Part of a small language model's weights.
Size: MLP 512 SwiGLU, vocabulary 1024.
MLP neurons of a small language model. Each row is named by its layer, matrix (gate and up: input weights; down: output weights) and neuron, and shows model dimensions 32-159. Each number is 50 + 12 x the weight over its row's rms, rounded and kept within 0 to 99. A neuron's up and down rows have the sign that makes its largest values positive.
After each neuron's rows, "fires in" lists the words (lower case) most often at its 100 highest values on Wikipedia text that the model never trained on.

L3.gate472:70 64 63 52 40 53 40 61 35 14 44 32 57 49 60 54 51 46 41 42 44 39 48 67 36 53 41 53 68 23 35 52 40 47 39 43 57 40 44 51 63 63 37 46 43 28 59 55 54 44 60 61 61 45 43 60 39 70 67 51 61 58 55 31 61 50 43 54 41 76 69 44 34 70 53 42 50 44 33 46 74 47 52 54 41 26 39 54 54 52 51 62 41 41 26 47 43 42 69 37 34 58 53 38 32 56 59 59 51 61 34 28 52 59 41 46 59 35 50 64 54 38 44 58 51 42 19 60
L3.up472:65 62 49 67 25 35 51 46 33 28 39 44 47 50 40 58 50 47 31 53 46 44 46 59 56 58 48 53 43 45 64 38 50 39 53 30 50 55 25 37 60 44 58 73 37 31 39 61 67 49 52 63 62 49 53 54 49 50 41 60 42 49 70 45 68 45 50 36 43 51 48 45 31 45 40 39 55 28 33 64 51 29 60 37 56 42 37 55 55 53 51 47 64 36 48 64 38 63 50 56 29 60 57 38 64 62 52 32 44 57 34 73 48 43 37 59 68 43 49 58 51 43 41 58 53 51 20 61
L3.down472:66 38 72 52 48 57 35 38 42 56 52 57 46 72 58 57 39 49 42 55 63 56 64 51 72 27 59 55 62 65 71 36 38 53 44 32 59 41 57 49 55 66 55 74 31 53 59 52 59 27 37 21 59 69 59 24 52 54 46 48 61 52 50 16 38 52 55 55 65 45 38 71 49 68 65 48 58 22 61 77 53 45 52 58 43 32 44 62 43 52 62 24 52 62 57 41 50 45 48 37 52 64 53 41 53 35 55 46 54 42 38 60 27 45 42 57 63 50 64 50 41 61 56 57 48 54 63 34
fires in: "1", "system", "systems", "100"

L4.gate309:58 26 35 44 67 40 45 42 70 44 37 58 59 37 47 45 18 39 32 46 49 63 47 42 32 62 68 41 35 53 49 47 47 64 49 50 58 78 29 35 43 50 44 56 67 43 46 24 59 50 34 47 63 62 44 70 62 62 27 68 58 40 60 54 30 74 62 51 45 22 62 51 45 53 46 42 47 51 58 53 36 49 40 62 43 31 55 60 51 41 46 35 46 65 55 50 58 50 57 35 56 58 41 44 39 45 46 66 41 80 55 37 47 61 68 63 51 31 31 40 47 74 35 38 47 43 54 60
L4.up309:42 49 31 31 56 45 53 46 58 58 27 69 66 40 48 41 57 51 37 47 39 47 53 41 46 37 67 47 62 44 38 45 54 69 45 49 57 39 39 60 55 51 40 49 50 54 42 37 27 39 53 59 45 54 57 64 60 39 57 37 55 44 44 51 54 57 53 53 63 75 33 57 57 65 50 42 61 25 46 71 48 43 38 55 46 44 36 53 51 41 65 39 45 62 78 45 59 40 56 64 41 40 44 27 41 60 32 51 58 83 51 55 56 52 45 32 41 59 66 43 40 66 46 45 34 56 41 40
L4.down309:23 22 57 63 67 39 47 34 49 53 58 44 61 55 59 46 73 37 58 40 66 55 54 62 46 60 39 55 57 48 47 52 68 63 33 47 59 55 56 43 53 65 55 57 78 74 56 66 46 59 59 46 61 54 42 67 48 45 30 44 24 37 74 20 56 72 72 22 39 57 59 30 55 59 55 62 55 34 32 31 50 57 47 58 36 51 43 47 59 51 45 36 47 43 47 44 49 68 49 54 43 53 50 43 41 52 48 44 69 31 57 76 55 29 36 57 41 52 52 54 46 62 26 67 44 70 63 50
fires in: "however", "is", "became", "has", "was"

L4.gate98:40 60 42 36 60 43 47 49 31 73 51 46 60 47 49 62 44 46 32 39 64 42 61 66 59 45 58 69 59 54 58 69 50 31 60 47 39 51 34 19 56 63 38 42 27 50 50 52 51 68 59 47 67 38 29 46 45 46 37 54 76 58 46 36 48 48 49 29 52 50 35 42 49 60 35 29 46 52 49 43 58 58 67 34 46 49 53 59 31 59 51 52 58 60 55 49 56 60 51 48 50 69 55 47 51 36 51 54 20 75 38 55 44 57 30 48 58 44 59 45 55 70 49 44 39 80 44 35
L4.up98:53 50 46 61 62 40 38 49 67 32 29 50 55 26 46 57 48 57 59 53 44 66 62 36 35 53 34 46 50 79 37 59 54 44 45 45 58 62 37 72 69 47 70 53 26 51 35 44 47 38 57 41 50 40 51 55 74 58 57 32 52 83 63 45 52 57 57 43 65 40 83 40 38 21 48 62 48 62 44 43 52 53 48 68 35 57 45 54 68 61 64 45 47 60 68 64 46 50 58 39 44 40 67 31 45 48 32 23 58 42 65 72 54 55 76 57 50 69 60 53 30 50 23 41 43 51 45 36
L4.down98:49 50 41 56 52 31 61 35 37 50 35 49 52 35 65 40 51 44 56 32 48 49 55 55 48 32 48 52 54 69 49 68 68 38 47 33 62 51 63 63 46 35 39 67 61 55 37 26 22 40 61 50 50 42 41 42 70 26 50 43 65 52 68 43 60 31 68 40 27 49 60 33 61 37 46 47 54 54 68 29 51 53 59 55 48 70 35 38 44 19 49 38 50 35 61 46 57 49 42 35 60 43 30 56 32 54 43 33 36 37 41 55 40 27 68 51 46 42 52 53 58 50 24 61 51 48 59 31
fires in: "has", "had", "have"

L3.gate396:51 45 62 60 43 55 77 47 48 42 49 54 57 34 53 64 86 33 33 35 51 37 52 43 50 32 46 49 54 55 49 55 59 51 60 41 46 54 38 41 63 75 51 36 50 61 61 50 55 51 49 57 51 63 66 68 34 48 66 62 62 58 49 41 44 54 52 41 37 54 44 32 49 49 31 61 41 36 54 60 59 71 56 51 51 54 72 37 43 60 66 49 60 67 28 60 43 31 36 34 32 63 50 64 68 29 38 66 56 38 46 41 41 27 46 45 27 47 54 36 59 42 40 57 58 72 37 48
L3.up396:47 51 55 66 42 75 68 69 53 48 42 47 50 64 54 54 36 52 54 33 43 74 45 75 40 45 44 37 50 37 65 45 66 59 66 44 55 38 54 69 36 51 25 49 48 48 41 39 54 77 39 56 72 43 58 67 44 53 60 43 47 57 64 27 57 41 70 51 27 62 65 49 57 65 49 33 62 41 53 51 52 42 55 27 53 37 67 44 49 57 60 55 51 42 40 45 37 37 34 22 42 54 46 53 66 41 55 20 64 46 62 39 37 59 35 52 62 44 59 36 43 42 41 51 68 77 49 34
L3.down396:54 39 49 70 34 47 40 61 61 62 62 46 62 52 50 41 36 45 52 53 48 25 47 45 61 48 62 45 63 47 34 40 53 59 36 51 33 41 51 53 51 71 60 81 52 47 57 74 43 66 45 39 40 29 72 52 33 37 52 46 69 45 65 47 42 52 51 48 45 42 50 44 45 48 59 37 61 43 56 55 41 60 23 52 54 20 78 49 52 66 49 34 46 73 63 54 67 43 51 43 38 50 52 67 55 60 59 52 75 36 54 32 66 58 28 55 57 66 60 53 46 36 34 51 50 47 56 35
fires in: "this", "the", "impact"

L4.gate246:61 55 38 56 52 67 48 47 60 69 52 55 53 47 43 75 50 45 43 24 56 54 55 48 43 41 63 49 53 54 48 55 41 44 20 68 45 53 54 39 43 41 36 48 54 61 32 49 56 56 43 53 56 58 40 38 24 39 42 49 48 47 71 56 63 31 65 48 70 57 56 37 52 32 42 58 60 65 60 70 51 76 37 52 62 45 54 53 48 42 36 61 64 63 31 53 58 51 47 64 64 63 35 41 76 50 61 57 52 53 68 53 55 42 32 38 42 47 84 59 51 45 41 24 42 54 58 65
L4.up246:57 45 35 39 59 51 58 52 55 40 57 50 55 42 65 63 36 47 45 57 46 60 42 62 65 68 53 35 52 50 50 56 40 52 34 32 74 48 60 55 57 50 75 24 32 62 56 52 38 46 66 52 38 44 54 64 32 74 46 62 47 48 41 59 54 51 68 47 59 43 75 41 55 45 54 57 35 54 47 55 53 72 36 50 54 51 69 61 59 63 70 49 39 66 74 71 52 36 41 57 42 67 24 67 57 41 66 65 65 60 70 47 39 52 61 57 73 48 42 62 42 65 56 25 49 64 44 39
L4.down246:23 45 49 58 51 58 52 52 68 48 63 38 73 56 56 30 57 45 53 36 41 53 54 40 41 61 26 55 50 42 42 67 61 49 32 39 56 47 49 24 73 41 44 58 48 42 48 74 56 54 48 72 36 41 51 49 49 69 56 40 67 62 55 54 62 50 71 51 39 53 31 29 64 47 73 94 41 48 44 53 33 62 38 46 51 50 70 52 55 37 53 28 38 53 72 55 42 54 59 72 70 64 55 36 44 27 54 49 62 43 59 43 50 62 30 67 53 40 64 61 71 40 47 68 49 67 45 73
fires in: "as", "when", "said", "because", "although", "after"

L3.gate170:53 52 49 60 67 43 63 40 48 68 55 68 58 43 52 54 43 50 42 56 31 48 47 50 60 57 40 54 45 47 41 67 39 49 51 34 48 39 60 59 33 48 33 53 38 48 26 63 47 43 44 67 60 73 44 47 85 47 73 39 46 54 47 50 27 79 48 37 38 35 46 48 43 33 46 52 69 33 53 37 46 45 60 52 55 48 43 42 53 63 60 40 45 42 46 31 64 62 62 51 45 32 48 27 71 38 54 49 48 53 62 58 48 60 53 51 45 51 36 35 63 41 53 50 72 62 48 50
L3.up170:51 48 44 62 71 49 34 50 41 40 50 30 49 41 72 41 69 58 44 37 24 21 50 42 64 43 57 52 45 54 62 58 55 53 59 48 57 56 66 55 44 44 40 64 59 59 48 34 44 35 58 49 63 38 42 49 56 54 46 66 45 52 57 52 43 67 28 27 50 22 46 57 63 43 42 33 38 72 33 58 25 27 50 24 54 40 38 35 43 47 59 31 64 50 40 54 66 32 52 67 42 34 41 43 46 30 55 32 60 40 55 63 44 51 71 59 54 31 52 65 56 55 39 57 44 66 58 62
L3.down170:44 42 43 55 65 73 57 56 55 40 43 29 57 33 47 40 70 58 56 52 66 36 46 49 43 57 34 58 48 73 51 55 42 62 47 59 61 71 38 43 60 75 45 63 54 72 57 60 42 50 54 72 69 60 34 32 46 32 32 33 56 51 54 36 48 56 53 47 59 51 64 37 48 52 48 47 48 56 34 69 30 51 48 43 34 40 39 46 23 54 65 41 43 58 49 50 50 77 52 63 70 61 50 58 47 54 69 38 94 49 40 51 33 47 52 57 46 54 35 48 75 46 50 69 54 73 79 50
fires in: "is", "was", "are", "n"

L3.gate109:44 40 55 59 72 67 44 51 41 60 49 58 55 31 65 47 44 48 48 39 33 44 54 51 45 44 44 64 66 65 43 58 41 76 58 49 57 50 57 53 62 49 49 48 75 40 39 39 58 51 43 51 53 46 77 38 81 55 44 54 50 66 43 61 36 47 31 62 29 50 68 50 46 50 58 43 31 44 52 65 34 45 61 51 45 52 60 41 34 35 37 62 46 42 41 68 88 47 47 52 56 54 62 39 35 69 36 70 46 38 66 48 32 52 40 41 26 45 57 50 74 61 30 48 29 52 34 50
L3.up109:38 38 76 52 54 58 39 26 72 55 47 47 49 60 51 39 64 62 24 48 35 43 51 47 39 46 43 52 63 54 47 54 38 42 46 60 50 58 41 50 43 42 73 51 56 40 46 50 37 26 55 56 43 49 58 46 51 45 54 67 56 57 45 65 50 37 28 45 49 46 62 49 31 76 55 66 53 29 45 46 44 48 89 45 48 43 62 35 48 19 39 45 59 50 32 64 72 53 61 36 60 68 42 37 51 46 40 56 38 29 56 71 32 85 47 62 58 38 58 46 66 52 48 40 41 26 52 41
L3.down109:47 09 44 57 43 42 53 39 66 43 44 51 50 59 35 50 47 55 38 48 42 59 51 47 66 40 44 54 68 47 54 49 43 50 55 44 41 49 60 61 68 40 43 63 76 39 27 51 54 59 55 58 43 27 46 29 47 39 50 49 56 52 70 66 31 40 91 53 50 63 62 56 65 28 46 47 50 43 56 46 61 51 37 46 47 43 46 58 57 59 66 48 67 60 66 21 30 33 60 34 55 20 59 63 56 66 57 41 62 39 42 20 49 63 32 47 64 46 65 51 51 53 56 42 57 60 27 40
fires in: "national", "former", "community", "modern"

L3.gate315:41 51 77 40 49 35 45 37 47 59 49 62 58 45 51 59 62 47 50 60 52 36 32 58 48 49 43 67 75 48 64 26 53 66 30 58 42 50 72 30 36 60 37 43 51 45 45 33 42 35 67 67 44 63 59 52 47 43 75 68 27 56 31 51 55 54 55 52 40 59 42 64 37 58 38 45 54 31 43 44 60 46 53 56 45 40 63 35 70 40 35 68 60 41 54 51 53 27 53 66 56 41 45 59 54 50 47 55 56 56 23 70 50 48 37 51 29 47 46 45 41 73 44 54 60 44 45 37
L3.up315:29 61 52 21 56 46 45 58 69 43 65 49 65 55 44 38 72 40 39 53 48 45 53 47 36 71 32 92 69 56 74 27 53 48 29 43 39 42 61 35 48 48 69 36 57 55 51 35 34 49 72 59 35 42 36 47 51 51 64 57 48 35 35 61 44 55 47 43 41 65 49 41 40 41 49 60 51 35 43 39 54 46 44 33 61 40 66 26 63 38 41 69 49 43 53 53 50 49 41 55 51 42 38 50 43 51 48 54 61 51 45 50 56 61 62 55 60 53 62 28 49 54 52 48 64 57 71 30
L3.down315:63 41 53 64 48 33 59 62 45 57 29 47 38 39 47 69 69 68 58 49 41 58 47 35 52 06 31 46 75 37 43 45 49 60 72 38 29 62 50 43 60 48 36 54 51 47 45 38 40 45 53 55 44 41 47 56 65 49 47 33 59 65 51 54 46 32 73 51 42 42 41 41 50 38 49 50 34 62 56 63 41 42 52 31 40 31 59 53 48 50 49 59 55 49 70 51 41 52 72 37 34 43 27 50 60 48 66 42 48 38 48 39 65 73 67 31 51 61 62 46 49 45 43 53 51 59 45 63
fires in: "new", "public", "federal", "national", "social", "newspaper"

L3.gate486:69 44 53 45 78 35 57 49 64 67 36 30 67 45 43 55 55 45 49 41 58 44 66 42 67 62 48 24 50 61 66 60 48 53 40 47 48 40 47 61 60 57 56 57 53 48 38 55 48 50 46 58 49 65 39 45 39 41 49 63 42 47 43 52 54 39 59 66 57 65 60 38 52 45 61 53 48 58 41 38 43 30 52 38 27 55 35 32 38 47 56 37 56 35 33 70 37 56 35 43 47 10 49 48 43 52 43 40 66 43 44 37 46 32 48 32 50 72 39 51 40 45 71 40 37 42 47 54
L3.up486:67 62 39 34 53 59 32 51 75 49 34 34 54 51 64 34 59 41 53 28 51 58 49 22 59 36 45 32 43 51 53 56 48 39 42 50 78 49 46 57 64 49 48 27 53 69 48 28 59 55 55 59 53 45 61 38 42 57 67 45 74 51 46 46 42 53 50 54 31 32 41 35 38 34 45 24 38 71 37 32 59 43 37 40 47 54 37 40 36 57 46 29 37 67 32 56 44 48 51 45 53 60 58 57 38 42 49 74 44 39 61 43 60 24 43 34 48 30 68 42 37 48 62 46 30 58 32 58
L3.down486:51 40 46 26 53 52 33 37 39 69 56 61 68 62 63 55 44 77 48 53 54 31 40 57 69 62 39 38 46 53 35 60 46 63 61 33 49 66 72 54 56 38 48 28 62 59 57 61 33 73 47 42 38 51 42 57 63 59 60 53 61 50 54 46 75 46 85 41 56 54 57 34 41 66 55 51 32 42 57 53 46 55 48 65 65 65 50 58 50 48 54 56 26 34 50 69 40 51 42 42 57 61 46 67 24 41 51 59 53 23 40 45 40 34 60 46 63 46 62 38 32 39 27 27 39 52 42 44
fires in: "championship", "family", "basketball", "championships", "champions"

L4.gate321:31 47 36 45 64 44 66 49 53 66 53 72 41 48 40 69 73 30 51 24 57 45 39 50 51 45 43 43 46 42 47 43 30 44 62 59 69 36 43 71 33 43 72 59 42 54 57 35 68 37 42 52 43 64 61 45 32 34 49 49 57 52 66 80 41 68 42 47 35 41 45 44 54 49 50 33 52 39 51 58 40 55 53 48 58 59 71 48 45 68 75 62 82 41 38 45 46 45 48 65 47 62 47 52 49 60 52 59 42 52 39 54 69 47 44 29 47 39 49 49 50 56 55 58 25 48 71 49
L4.up321:46 58 25 52 41 55 58 59 38 47 59 55 48 57 59 55 42 33 29 34 74 44 41 51 27 66 67 72 49 29 46 53 52 43 49 56 36 47 49 42 63 63 41 48 49 46 56 52 61 27 43 56 42 42 83 48 36 39 40 45 61 46 21 48 42 56 43 65 32 47 57 69 54 71 57 42 54 52 40 54 44 62 57 41 47 68 36 78 41 63 64 66 46 36 32 41 39 57 48 47 66 44 72 27 56 42 45 43 81 76 39 51 39 71 46 62 68 21 42 42 55 55 52 64 38 33 52 53
L4.down321:36 50 53 56 41 54 36 56 58 55 48 47 33 49 48 77 30 40 51 52 44 47 45 54 61 56 58 53 66 44 69 33 58 63 30 48 28 57 37 28 55 65 44 46 40 44 55 46 58 64 46 74 40 62 71 60 55 62 42 42 63 43 41 63 55 58 49 52 54 34 58 38 48 48 42 57 23 64 68 21 33 52 58 51 50 60 47 19 47 37 51 56 49 53 64 61 37 59 49 42 58 48 56 69 65 44 34 21 57 59 52 56 63 29 38 48 73 47 40 48 55 58 71 64 40 66 55 51
fires in: "is", "was", "synonyms", "discography", "jurisdiction"

L3.gate130:36 65 49 51 53 46 40 31 54 54 53 47 46 40 34 20 59 60 42 23 69 41 77 61 73 51 52 77 37 55 62 47 66 63 52 38 40 57 51 26 35 40 41 60 60 65 37 41 66 38 70 52 47 62 80 49 49 39 65 64 49 47 44 58 58 58 76 62 62 59 43 34 56 60 61 42 60 46 53 41 64 46 66 50 73 74 22 64 52 35 49 50 56 48 39 49 62 33 39 46 60 48 41 59 48 52 54 33 54 49 40 44 57 35 45 38 46 50 78 49 52 61 48 34 52 52 44 65
L3.up130:53 58 47 34 41 51 36 47 53 41 46 32 87 59 23 32 60 40 53 39 41 47 70 61 41 52 64 53 73 57 47 77 41 48 69 52 51 58 44 56 54 67 56 57 56 66 34 44 54 42 36 49 46 53 51 58 64 41 58 73 50 66 45 45 40 34 56 31 39 54 60 49 50 28 47 42 48 44 56 40 64 53 58 36 27 60 53 58 75 49 51 58 38 46 19 38 47 58 35 38 60 54 51 58 52 42 24 28 38 52 36 36 64 45 46 65 53 35 60 62 35 51 57 31 46 67 49 64
L3.down130:58 50 45 58 63 42 39 44 52 25 63 30 46 59 25 42 45 63 61 55 57 49 46 66 60 41 44 43 47 44 53 52 67 65 54 71 26 37 41 59 42 59 52 57 71 30 32 44 59 23 48 58 46 43 40 38 68 62 52 60 62 56 36 66 74 52 59 72 47 70 41 51 36 53 51 61 54 58 38 53 43 59 70 37 42 45 62 32 64 27 49 38 38 66 45 45 53 30 50 58 29 43 45 55 62 54 48 43 94 65 34 48 34 40 66 47 62 32 60 59 44 70 59 48 42 60 48 47
fires in: "world", "championship", "tv", "championships", "nba", "television"

L4.gate480:42 46 42 66 58 43 72 42 55 59 57 51 28 35 48 51 46 35 75 56 70 39 47 56 48 53 49 46 58 30 58 53 55 60 52 58 71 43 49 35 56 43 53 51 52 54 49 41 44 49 35 55 37 83 59 46 60 63 71 62 57 44 66 58 33 55 75 83 57 35 57 57 67 42 42 42 24 64 51 47 15 23 63 66 34 68 41 59 48 44 50 32 61 48 54 55 55 59 63 55 53 39 25 28 50 68 47 61 57 51 34 42 54 43 48 41 38 67 47 43 46 68 52 56 66 56 67 64
L4.up480:43 59 46 51 34 59 56 49 47 59 54 48 53 54 27 54 56 46 46 43 58 31 55 39 45 51 50 74 59 72 43 56 53 51 44 54 49 38 68 46 46 47 52 61 50 34 42 26 68 66 21 54 53 42 43 72 56 45 57 75 74 29 65 42 37 37 38 59 52 32 39 55 60 56 46 37 51 57 33 27 31 40 50 49 40 65 48 48 54 37 50 64 67 33 53 36 50 42 52 14 56 53 57 39 35 45 62 42 42 48 52 41 48 60 59 62 53 47 38 35 59 22 58 47 37 67 54 55
L4.down480:54 50 45 48 48 55 38 27 53 49 41 32 60 40 48 29 43 46 62 49 39 41 41 34 53 54 48 59 61 57 53 49 28 46 57 40 46 24 64 57 33 50 46 61 75 53 43 63 38 51 40 42 48 47 60 49 61 22 50 41 62 58 47 46 43 52 99 53 53 65 49 53 47 58 52 52 47 58 27 45 38 50 70 43 27 36 45 42 36 61 40 39 67 50 66 46 36 50 45 69 58 47 53 47 60 59 63 38 72 42 53 38 57 66 31 54 52 43 41 54 53 40 48 48 69 40 61 27
fires in: "is", "became", "become", "was", "sports"

L4.gate504:44 37 32 37 56 55 51 64 55 56 42 75 41 47 65 45 54 23 65 44 40 63 37 32 27 40 66 42 29 49 71 35 54 36 33 53 51 71 53 38 57 49 54 47 50 45 49 31 68 29 63 44 48 46 55 49 44 57 57 36 59 58 51 42 70 38 77 41 50 48 60 38 38 41 48 41 61 47 53 59 41 46 57 43 36 62 44 45 57 57 46 85 64 63 48 54 38 39 59 56 43 68 55 48 47 36 55 37 63 49 75 63 54 53 71 45 62 42 49 42 49 52 30 52 40 61 79 43
L4.up504:43 57 41 60 49 56 51 45 58 37 54 56 47 45 45 56 51 50 58 38 43 56 45 55 42 47 37 39 44 48 58 60 64 43 47 48 54 53 51 47 59 66 44 50 74 42 57 51 65 51 44 46 59 60 60 27 50 70 62 43 50 70 30 57 38 37 73 48 49 33 52 52 33 48 63 58 44 64 51 57 48 64 37 73 47 56 37 58 30 52 50 43 59 63 51 77 30 30 38 50 55 46 36 56 78 46 67 56 68 49 54 34 51 45 51 39 43 57 65 49 33 46 41 61 49 43 52 70
L4.down504:65 46 48 65 47 69 55 58 65 25 48 57 71 37 35 57 27 61 59 28 65 32 55 43 45 42 51 66 40 58 26 57 68 67 31 50 35 52 65 44 44 50 64 40 65 56 49 49 51 55 38 31 53 37 48 58 33 56 55 46 54 59 46 59 38 42 54 41 44 42 56 54 37 51 44 48 55 30 57 50 37 27 49 64 43 52 68 58 74 56 29 40 43 54 40 48 28 44 75 64 65 49 65 61 38 25 42 48 37 31 62 37 38 74 44 45 54 42 22 28 53 51 58 36 62 51 51 52
fires in: "while", "via", "creek", "cree", "greek"

L3.gate84:43 39 50 40 56 73 41 41 56 41 68 46 21 46 36 53 54 58 50 24 43 58 35 32 74 28 48 41 56 38 60 48 44 37 59 49 59 61 50 23 39 73 50 59 35 42 34 33 34 61 53 40 59 41 51 45 56 52 30 50 38 75 45 55 27 34 44 53 43 59 50 58 45 51 31 54 61 40 39 59 57 39 66 73 32 70 33 50 45 67 47 49 46 45 42 37 66 44 55 41 55 49 52 53 48 46 38 52 56 55 29 56 62 59 47 65 60 31 36 32 57 55 39 50 39 58 28 63
L3.up84:53 61 42 50 52 78 40 40 49 49 51 29 40 52 40 54 43 62 58 56 73 50 28 56 58 53 44 46 31 42 58 63 52 40 56 72 43 39 39 60 68 51 43 39 30 27 60 41 34 52 54 61 66 36 69 41 45 59 53 23 37 54 35 45 42 42 56 50 52 17 55 57 48 27 61 42 54 53 42 25 44 47 59 51 12 66 57 54 40 55 58 38 68 49 41 50 48 38 54 52 30 56 51 52 59 57 30 58 51 67 25 53 61 43 50 64 62 46 60 47 63 38 45 45 48 60 28 31
L3.down84:33 49 49 74 60 52 65 70 49 61 39 45 67 34 28 47 37 59 52 28 49 36 38 47 39 46 55 58 65 67 54 42 43 52 35 40 65 38 33 42 62 54 27 52 64 56 33 58 51 33 59 44 56 61 68 45 47 28 61 42 56 33 62 44 48 62 47 47 65 41 64 43 65 44 36 49 55 56 44 60 49 55 50 58 59 46 40 66 47 66 50 38 39 55 55 45 50 46 60 70 79 68 44 48 55 64 38 50 63 27 55 48 59 43 55 46 49 38 42 45 70 48 53 46 40 35 49 31
fires in: "is", "went", "was", "structure", "workshop", "approximately"

L3.gate273:37 42 48 52 49 25 40 63 48 34 29 39 39 53 51 45 38 42 44 47 59 45 50 49 68 64 56 55 51 52 62 42 52 49 47 56 52 50 49 34 43 52 59 55 52 46 57 46 52 35 38 67 61 39 51 46 45 50 33 57 70 68 38 57 56 67 48 52 51 53 50 58 40 48 55 60 60 59 49 35 29 55 49 72 62 58 31 59 66 45 74 71 44 48 30 61 48 55 50 59 62 52 15 42 54 23 63 21 50 68 45 50 39 64 64 49 79 41 35 53 50 53 37 66 62 50 58 47
L3.up273:44 46 51 64 43 47 43 55 44 42 37 28 47 52 58 46 37 26 42 43 55 45 34 59 70 44 55 60 54 49 69 35 75 34 52 61 54 64 50 41 49 57 64 59 66 55 43 47 49 25 41 70 58 70 54 61 55 47 43 58 58 47 49 41 62 55 54 62 55 65 48 47 35 57 54 51 59 55 69 32 44 49 41 71 48 53 59 63 71 52 63 60 50 51 34 54 28 28 46 66 60 57 25 41 28 21 66 39 63 55 45 54 34 58 49 30 48 49 50 46 53 58 52 72 30 56 51 41
L3.down273:59 46 77 59 35 51 38 45 33 43 58 38 64 46 61 39 34 65 52 58 56 61 59 56 76 48 44 48 71 47 56 45 51 48 47 73 50 42 38 44 48 70 48 32 56 62 45 44 31 46 58 41 46 71 56 63 39 31 51 51 62 45 40 45 56 41 57 60 61 55 33 73 36 64 49 32 45 35 45 51 49 62 55 57 67 51 51 66 61 53 60 40 38 65 45 50 37 54 46 46 36 55 63 45 45 73 54 41 48 57 47 30 42 24 46 38 49 41 45 35 54 47 62 58 40 39 54 52
fires in: "system", "against", "key", "written", "writer", "systems"

L3.gate117:61 50 54 44 46 40 42 43 35 37 43 73 52 30 47 47 37 43 52 43 79 28 63 53 39 48 52 48 52 50 71 52 24 45 39 77 46 62 57 47 58 44 44 49 53 60 30 55 36 52 46 70 58 66 50 52 61 47 31 63 72 50 50 49 64 83 61 50 27 60 61 49 56 52 35 51 53 44 51 38 52 56 55 49 53 47 56 55 73 73 54 47 47 52 60 41 70 59 66 56 46 42 57 58 65 37 73 62 47 48 79 71 68 61 56 46 44 48 58 72 32 49 35 44 43 33 42 58
L3.up117:40 54 53 61 44 35 54 66 40 39 48 67 51 30 39 57 36 46 44 42 70 37 67 56 62 45 56 49 53 52 76 55 26 47 62 50 45 52 62 37 65 56 52 50 47 56 52 60 50 50 57 58 51 42 47 40 55 59 33 74 72 38 65 47 72 65 55 74 28 43 58 45 63 49 40 40 25 44 44 38 46 51 59 52 51 42 59 65 64 60 67 47 42 55 69 52 63 42 67 68 54 39 48 44 43 36 64 50 45 47 58 66 62 65 64 47 41 62 49 84 39 46 52 52 50 32 41 68
L3.down117:45 45 40 59 49 63 46 83 50 36 58 49 53 41 61 61 56 61 46 62 63 45 46 39 54 20 48 31 41 55 50 70 44 40 54 44 50 52 52 53 56 65 57 60 60 53 70 63 60 47 72 49 49 45 77 40 50 55 33 54 67 51 55 39 62 41 52 64 35 45 45 56 73 42 53 68 31 60 46 45 67 62 29 44 36 42 64 54 50 60 66 62 46 54 51 73 61 77 79 64 39 28 31 31 40 39 68 54 57 34 28 60 62 64 73 54 54 52 43 77 50 28 43 65 45 72 47 50
fires in: "original", "originally", "training", "track", "highest"

L4.gate382:33 42 45 60 51 43 56 60 57 44 43 66 77 45 64 55 37 55 58 39 54 74 47 50 48 59 48 57 62 33 40 60 47 41 32 36 51 24 58 54 38 37 52 63 49 41 36 45 66 44 49 54 50 38 57 50 48 46 56 56 62 74 62 42 46 51 55 57 45 41 67 56 62 59 63 53 53 52 57 28 49 69 57 46 51 48 35 62 60 47 39 58 60 55 55 33 64 56 43 39 45 44 45 63 69 20 37 19 64 63 24 34 47 34 55 54 34 48 53 48 39 36 54 59 67 42 41 44
L4.up382:32 48 34 50 77 53 57 44 75 37 67 29 49 50 62 41 59 42 69 40 43 55 48 71 55 40 50 52 43 60 45 24 24 47 51 31 59 49 54 52 74 41 65 52 56 53 75 37 38 70 60 55 27 43 48 71 56 54 67 65 25 47 41 62 42 74 36 59 17 62 44 52 33 51 57 37 39 47 60 37 28 38 57 44 49 54 64 49 45 45 66 60 55 53 25 51 28 38 51 49 62 39 44 54 50 37 45 41 43 47 45 40 60 68 37 57 52 41 53 54 62 38 58 59 62 68 41 59
L4.down382:56 46 31 62 23 62 51 64 61 59 69 58 50 64 55 29 45 52 63 52 47 53 68 53 66 41 54 53 32 59 49 29 51 45 54 35 49 50 30 61 67 54 60 40 43 50 52 57 50 76 55 86 35 25 42 48 40 44 61 26 54 75 26 59 43 58 83 58 36 51 25 25 49 48 34 52 49 41 65 65 40 46 49 53 73 41 56 52 38 39 61 52 64 43 40 45 75 55 63 62 58 44 39 64 35 44 52 41 53 58 40 20 52 52 39 55 64 68 47 58 49 37 42 70 47 42 41 54
fires in: "no", "the", "private", "novel", "noddy", "planned"